Part of a small language model's weights: MLP 768 tanh GELU, LayerNorm before each block.
MLP neurons of a small language model. Each row is named by its layer, matrix (up: input weights) and neuron, and shows model dimensions 64-191. Each number is 128 + 32 x the weight over its row's rms, rounded and kept within 0 to 255. Numbers have three digits each.
After each neuron's rows, "fires after" lists the tokens most often just before its 100 highest values on Wikipedia text that the model never trained on.

L2.up662:162121150097147173097175095158104135096133145112122181128130125110092140147095089197110143091150066083143152121197126120129123113093078195115139098161161174132112119107160092081137114193180170124135051167088129089108130130100093139111106047183172121135095134158116129152137162085091099127098125155160180150108184141095104154198109087133162169091085156114189095149169132126174116118145
fires after: "\n"

L3.up625:143162123106102208103141101113137129138103075168108145108099145146041110033130138101089114087121113115130149132104119147105120086185149121113150148154107102083049161078103167134125137106098118143108162169086166137154147144127143172075097189066222119125104176085187163184094134150140155134143095114116175071126148147135160110139139093127117142142109195173103136163111087090209133183142
fires after: "\n", "|", "-"

L5.up559:137116093179138144127100088067134084068161136132131074090127080143066168129116111137190144142094118099155120119125127141222200144099067152099130135128140123142168138172132156163157098162138135140150078112149074131095087107104137156103133099066144103118173168117172153080112172115177131121138110160098120153118086176085081151143142126168152094102117137099100075126093152139160171086132
fires after: " \"", " (", "\n"

L3.up685:117125157125117151092060039146110089130189084091082185107111119066100141124152181170105139077152117179128115133098129142125111111128157152157145132104140116171156095144142142085105090107046068140099135086086189141155140101158156187137196098081140170107141105056118184102096104202132145125122109110122117118153139198109167188138135087091132098120121098132074086155138165169113124111132
fires after: "\n", ".", "\".", ".\"", "|"

L7.up305:167159154086190140099144114129121176146135124129172096108053095132035146121105108135115150136131098104103134141127150153164106093105142191062176159112077094156137143172159171160137081125100136149109110182070160122122179106164101155081187120155135158188104126107095102119173147128070114113073108082083122131142167158145148124150112085108157151131139124123142122081120121105113148167125
fires after: "\n"

L8.up231:115108192119113166137088176133097147156108174153116119156153136172100064107132156132171071151134158131083134162157121107115161142063127072192150149104107199111132040118045103124115091132155111174095161135149165170089115198143128110115120126110079137117113088138116149090143148143135155071122142131185155132113122193126087159182127136132118096169087124115169060136066073140122142094149
fires after: "1", "2", " to", " in", ","

L3.up597:140176105074128060087098115136134096069160137135094141164175124162129152167139175115137137120166198124177129095206134103136160123101197182093126127107057146110150139105121147103133171171093119145115143078124132067138147112123143138124084087133142129111076122112085136156138101121145066133113075085120150118172157155103113118139220149163178144148108148116153071132128130074168096138058
fires after: " ", "'", "\n", "-", " ("

L3.up278:147170115129148120147105110125116147138145131160112078191144153088173132157114146069081089117105105103127112140114179114094158104125114107084103151066146083123135126120169106113157142060170093092115218171148132099150135144120149111124107089130135173127167190102138120102172124076088150156126088227179160114142149213125066086090170083147103160086170132112126096141136159122052136148093
fires after: "1", "2", "3", "4", "6"

L6.up747:237141114033119107165166120113141133190176152103112124133116048140109141154070131087094095081099175125145115162144155091174111123154096149110124159155057132158121142076179111133095158118139100079109143131108137116170145125098138114083113127081112111146143193142144113195111148165118082106154057161125109132147124173144121104112132076121112115139132115200146163095099119106107177100188
fires after: "\n", "-", "|", "|---|---|---|---", " Total"

L10.up720:130147126115203146135094118097082088197155177223150124114112117171112083060121113100160119135113113136152108101116128156182092118113085066089186068127109132147106117177137154165099110140169149130158106106104130180095155092106098104077181087118136125144178117158108121158177181184098130099102184123112182185115074114126150115153157127095078125087125132157126087132119128126152093174172
fires after: "|", " ", " in", " /"

L11.up75:092157117093146121190108089081166132164164141140122118126090129101119153082143127116113092089114130127160136140133148126166137110190043128149129086139109182088119102076143091157113086170164096156139126066125170141114101147174063186146163152167169171092156171139080104166084157202139161168137116146143104056196142129092190120172126084153060138106133130164139144151101068150167133120124
fires after: " ", "|", " |", " to", " of", "\n"

L7.up458:115116122149152116112134119156063117140122155127109130108102076142106158105156138128148129136112144129082124142159101109161154144122118140069149154122159135126106128155118170155149099125054160156074192176169100160108140050138150162089167101109192122136145100121169118124111093121139095107153117071080078124160175125130134138145109187167127125087065159140069111128118104128111178153086
fires after: "\n"

L3.up77:163152121119116116137165123109118106140119106132187146079101174156179109090182158051090096138117116145094149072115181101167129131146167126124145126114151061121108093124093097128119193117141145116086176147099114092167075105149095068111132088123157097091149148165171128163184112128128124106171172147198177096115145156135053083165132088194120123086122132107144137150131113101090112146077
fires after: "1", "0", "-", "2", "4"

L2.up592:125149158134123134135175134131159127147107124084147107127140147171096078150153111133131145074108142176172166134110140158124137138077072117140159085083111118130175090110126153140091123097147096144111135132085109139074110183117153129053141055097106155140136145109132119089144123151147108060059135084115123122125153137139178169114194077147094168171156129093106156097078064193096109122138
fires after: "\n", " Y", " Al"

L3.up31:143168171145139111098158163162094130065062076173143075086114097134078120138086133134183162087120097148170119202131123129172108112153142171113120112149198176101150128132138128099142163165154135148120132101128101104107101121135102054138122106073113137141228117153160093090140172085155177097088103130121107121135134183129150158119138106117149186128140038161089113114149078115146128148147
fires after: "\n", " (", "Career"

L6.up354:147118153152072127111097098162078115121094074113127166084151082148072149139123110080128137100095138161125070081127131178091052104110173104134146116135127114144047160172170135131162179106084139159129153135119142132095169121132149151110166135076189139135207114097129138077102152148202165152063069154137087079124130119168099225167100123206114134158121088168095123091102149118179151135157
fires after: ".", "|", "-", " the"

L10.up556:107108129155140089167122101146068108174140137112111169145062072125096133074118106066170146144144147168152139118084149107131124159134140149144082105085156114152140117148135113154139152139148137106119134112139130143110139106141081084156175185149153089134217141099122118148158190136150082153109110141191146152123113149177138143105123047130172142190155054139145126077130148086134180174136
fires after: "0", "9", "ap", "et", " in", " ext"

L3.up410:094099127162092110096103170124087150149148112099105107075135174151155121092131122047091143153051080117132153106099120127180176088113161164099134068122075099104115115123084155150137179098091112186164161129131153100084100125084134114127102110111136104095112182096116125074189105150127091164087094035124132149130117182103161108108151144135141097066137165144139109152105090080111148149146
fires after: " a", " the", "-", " The"

L8.up467:131118123106118103103123135111144100166134174118116145147137135139183140137095149086094131115067090118164157113171126125134132140079148223124131158122085136080026111117128178170100168174105141164145150081148088145102115165145136121121088115115140121171095143129089190147100181134124149138092165091080139170112100116131076122132158120140211069158178129138090095117163096162107129170111
fires after: " ", " the", "-", " under"

L8.up464:157145140109179104143132116078077110195177160195069141120100168116094128164129184104117148162054144132077123106153104116132057140124141186142141062136085111129070138125073119161172068095160135119113089072114128126153102050082106153107116084129116143086140115125145159163101177193131172140159186134140119140143078143141136147166167094141133085098131119184087109153097125137076192154161
fires after: "2", "1", " in", " to"

L8.up75:182098156126156118114145167102072173043141137114088149070101118098124077126081100099078102124142157146104163118054130098131057136115171126126154137169099098150116115164120127089095089134116152114133115047181119139141105128118106089102132149165119168086139167110150090119188207143124152091119165096128189141137100139180130142146100171161150113149133096125117091147152121117153174174116
fires after: "1", " in", "P", " In", " the"

L10.up418:113142141090150106147082157034101126191071130117161196107099109141076129137114144107158121095111170117144139135128149206074075112121166092097160082075096174135103162109100139214145105185166131136110108089107170090138181116122105114129154198108177172088184119101100095214120194155148146133124175160132112131080104155112145111104127135138077145071163167155080136111139089141077101138174
fires after: " ", " in", "|", ",", "-", " from"

L6.up440:159102156135146127060200140099161162131135130181153149065123129156082134153154089137131100052190105178075140164133122180132107081124130166095173133168127117103168079084167146170168176079119132133153130126083160134101143112102128109089127161125183125134140134155127135125193130092125156164074133053192142165131106153151138194134141066126070146101128067123065192126113096190146135136145
fires after: "\n"

L10.up656:103082164136123086150136126143114135104110146115110099114113120151133101176111132147147122150173098082189109107176126130142144145144148165129116091058080100190097116110136103137166075161186105086115174108138061062139110122102111158192123062147136153141179113088143164134103119127161152167119098125118112151131177244100154177174099135145084088098065141158150112104153158141149153101102
fires after: "==", ".", "\n", "==="

L3.up257:118130192176163094115190147097138129159127178153189174167129116126115084083132121181194160104112156141130093109119158125175071096078095159111174168137100108088104112116121150164139174106178188103153094122065152112115139093098153102121084086166128129151075093131108102122144200120134140115116096077100106084122096169163117155136122083095156062097137153126110157217144121140179144130111
fires after: "\n", "-", " (", ":"

L5.up82:124133127111177142063151075157113135158109129157178072096090112167121147142165184124165158150050159124150132108098137139175119152102111092120194132157137106113124149127122186146142091144119128073164126118129072113081131094113092128189126147101124118141165159115094157096099155108151131142124088116090095187110129135119091135173146151202145124089110139078109104120102131115120169123073
fires after: " (", ".", "/", "\n"

L10.up684:161120148061150143093170118116129095139124134134128131073093044121122103091095167125167110069118146121112114152187164112156148065110148172097070141147120112160070116121160114142137217129165127137136139102115119149158208105148131140055138148114212185149094122107152092111118110110129087130101083128111128121122057148121075150126171062099106160110113180135104114171128113159180132122202
fires after: "\n", "-", "|"

L8.up34:134142103120150160096127122089098046135177158146115165067119118143103098126118136084163139167119126074107102162083118066176122123152107128156195153212154101138119145094142093105150090178155192161156104114099125127156155123153114099121144091144164110123145149129132126134142109141131172103122095130125111114152162104134115159124118051155190172173096123159131113131126108176159137151129
fires after: "\n", " is", " by", " at", " •"

L3.up390:187134163110132152095084087164105116151061114154105120181123023133113157137110116113123177098145102058162138130148140139148100136139092129164105142137186190132147143152133184116119147149199175156144108118133107151122081130131099100105088080156151158094157150144108105138108106114165066170088086161119143168091115116132142149116156137127113168108078166112153124109026089182163106090131
fires after: "\n", "==", ","

L7.up405:138109084084131158138161127177161069130164184124113162102150142180062130078098192123194142147054105092078099162029112137135182159162124183134145122168088173150092114049127113123152116146176141128145131095094107143136174163185145119112153065085122142132135132156097152169149143137118078100079126093181194214134176127158077176145112114139137130131163120134091057097176099099135091129149
fires after: "\n", "%", "jan"

L7.up26:129091130131127135122075117133113122111124146100118126139177153117161138072153188115159097050093140151084148106116153116125094138138165148105095138142107071108121169122142130104151127156068134102141126155074156107134099172098107112120127131126171175144119167132149112117113184163092145141170163103112179131190139194126075098110100067137134087091183091100130150139108139114091088087164
fires after: "0", "5", "2", "6", "1", "8"

L6.up690:109146085108163133133134103125136104132133174117161062163085168146080090126117118122167113196100129082158089118156100096153070119126144151121120114119070078103133103121140172183148165125124099109158108172075121123162099136140096096131045087154111105137134165167115139145117160112153115175117174163165163191098122094092154183131157175135145079103136163118077110125093109157169120166078
fires after: "-", " Mc", "–", "or", " ("

L8.up417:150089159097132090157120207174057044177149152129136146147140137129103087165151183128118135169158111105150091093136126136150099141167143157110131101073177157168093117143116181089157124141103113049130091194083181133141122116148106082118128097152170071067150153113109084096099178104116165160119156089150177102146085167135128153095166048129140080222132109084116124165131147111175130127080
fires after: "0", " of", " won"

L10.up325:196112071133126124160119110086132104098154142125125068179080151133094081105130152090167066105122150149146087115196122095132136133089132113109145118057154074079135160152097143139117076141137173086089165096103082137152080117148103145129153124168169091099117120125158132117107190165146133092169181124174121195127090151130140103148133110144077065103172117089179098186130126148179160160131
fires after: " ", " in", " (", " In", "2", "In"

L10.up303:099111141171123086123113141137125123133107122118061173125106091082118081062122121125120064076134102127133074109126056073182182050171151202123188122114086144114092076125099140145117153161148115172129195160088123132134114055121145159144180131093131162118164174127147162127152165143165160154091142114107184126161116120134174115136145161113108135122107198170152131121138134080122146172094
fires after: "0", "\n", "9"

L8.up710:118164131117148140143084124144112108185130102139086164107149150132145132158154150134210100109095086071161124100152089074100156092129093146151149148136212131158082130131081080118137101115118143106101144185125136128176050140133117135070157201167067120116174129140179136088133200095078144149138176154157175112082133148131118089187112110172117139144107161171168118086121138126118172149102
fires after: "9", ",", "0", "2", "8", "6"

L3.up296:122093132094129109130177107109138123153132155154173103134103135103093148113079140189174139156118161149156163089113104145107150117136143174153105102129073117135128136104071095193102117140080141128181194128084147081133130123141125113129081071066129183089111085120146196104150196131176078155159112169104141119101087134143085152134138146153158147103144156090127080162052087163148131099068
fires after: "-", " (", "\n", " \""

L10.up220:135117163137151138165151177181098097111137106133167086151138102119076132151109092105124096104135157121171079125073097130137124144128189097133097109082142095125133120140144141088118164110116095115093167163129094188167111109096135143140114154161173108132176117024152130120138174116074124175132200110079197161107104143208185108049151177148185133098178088138146132137121142063096145131097
fires after: "0", "9", "8", " Film", "7"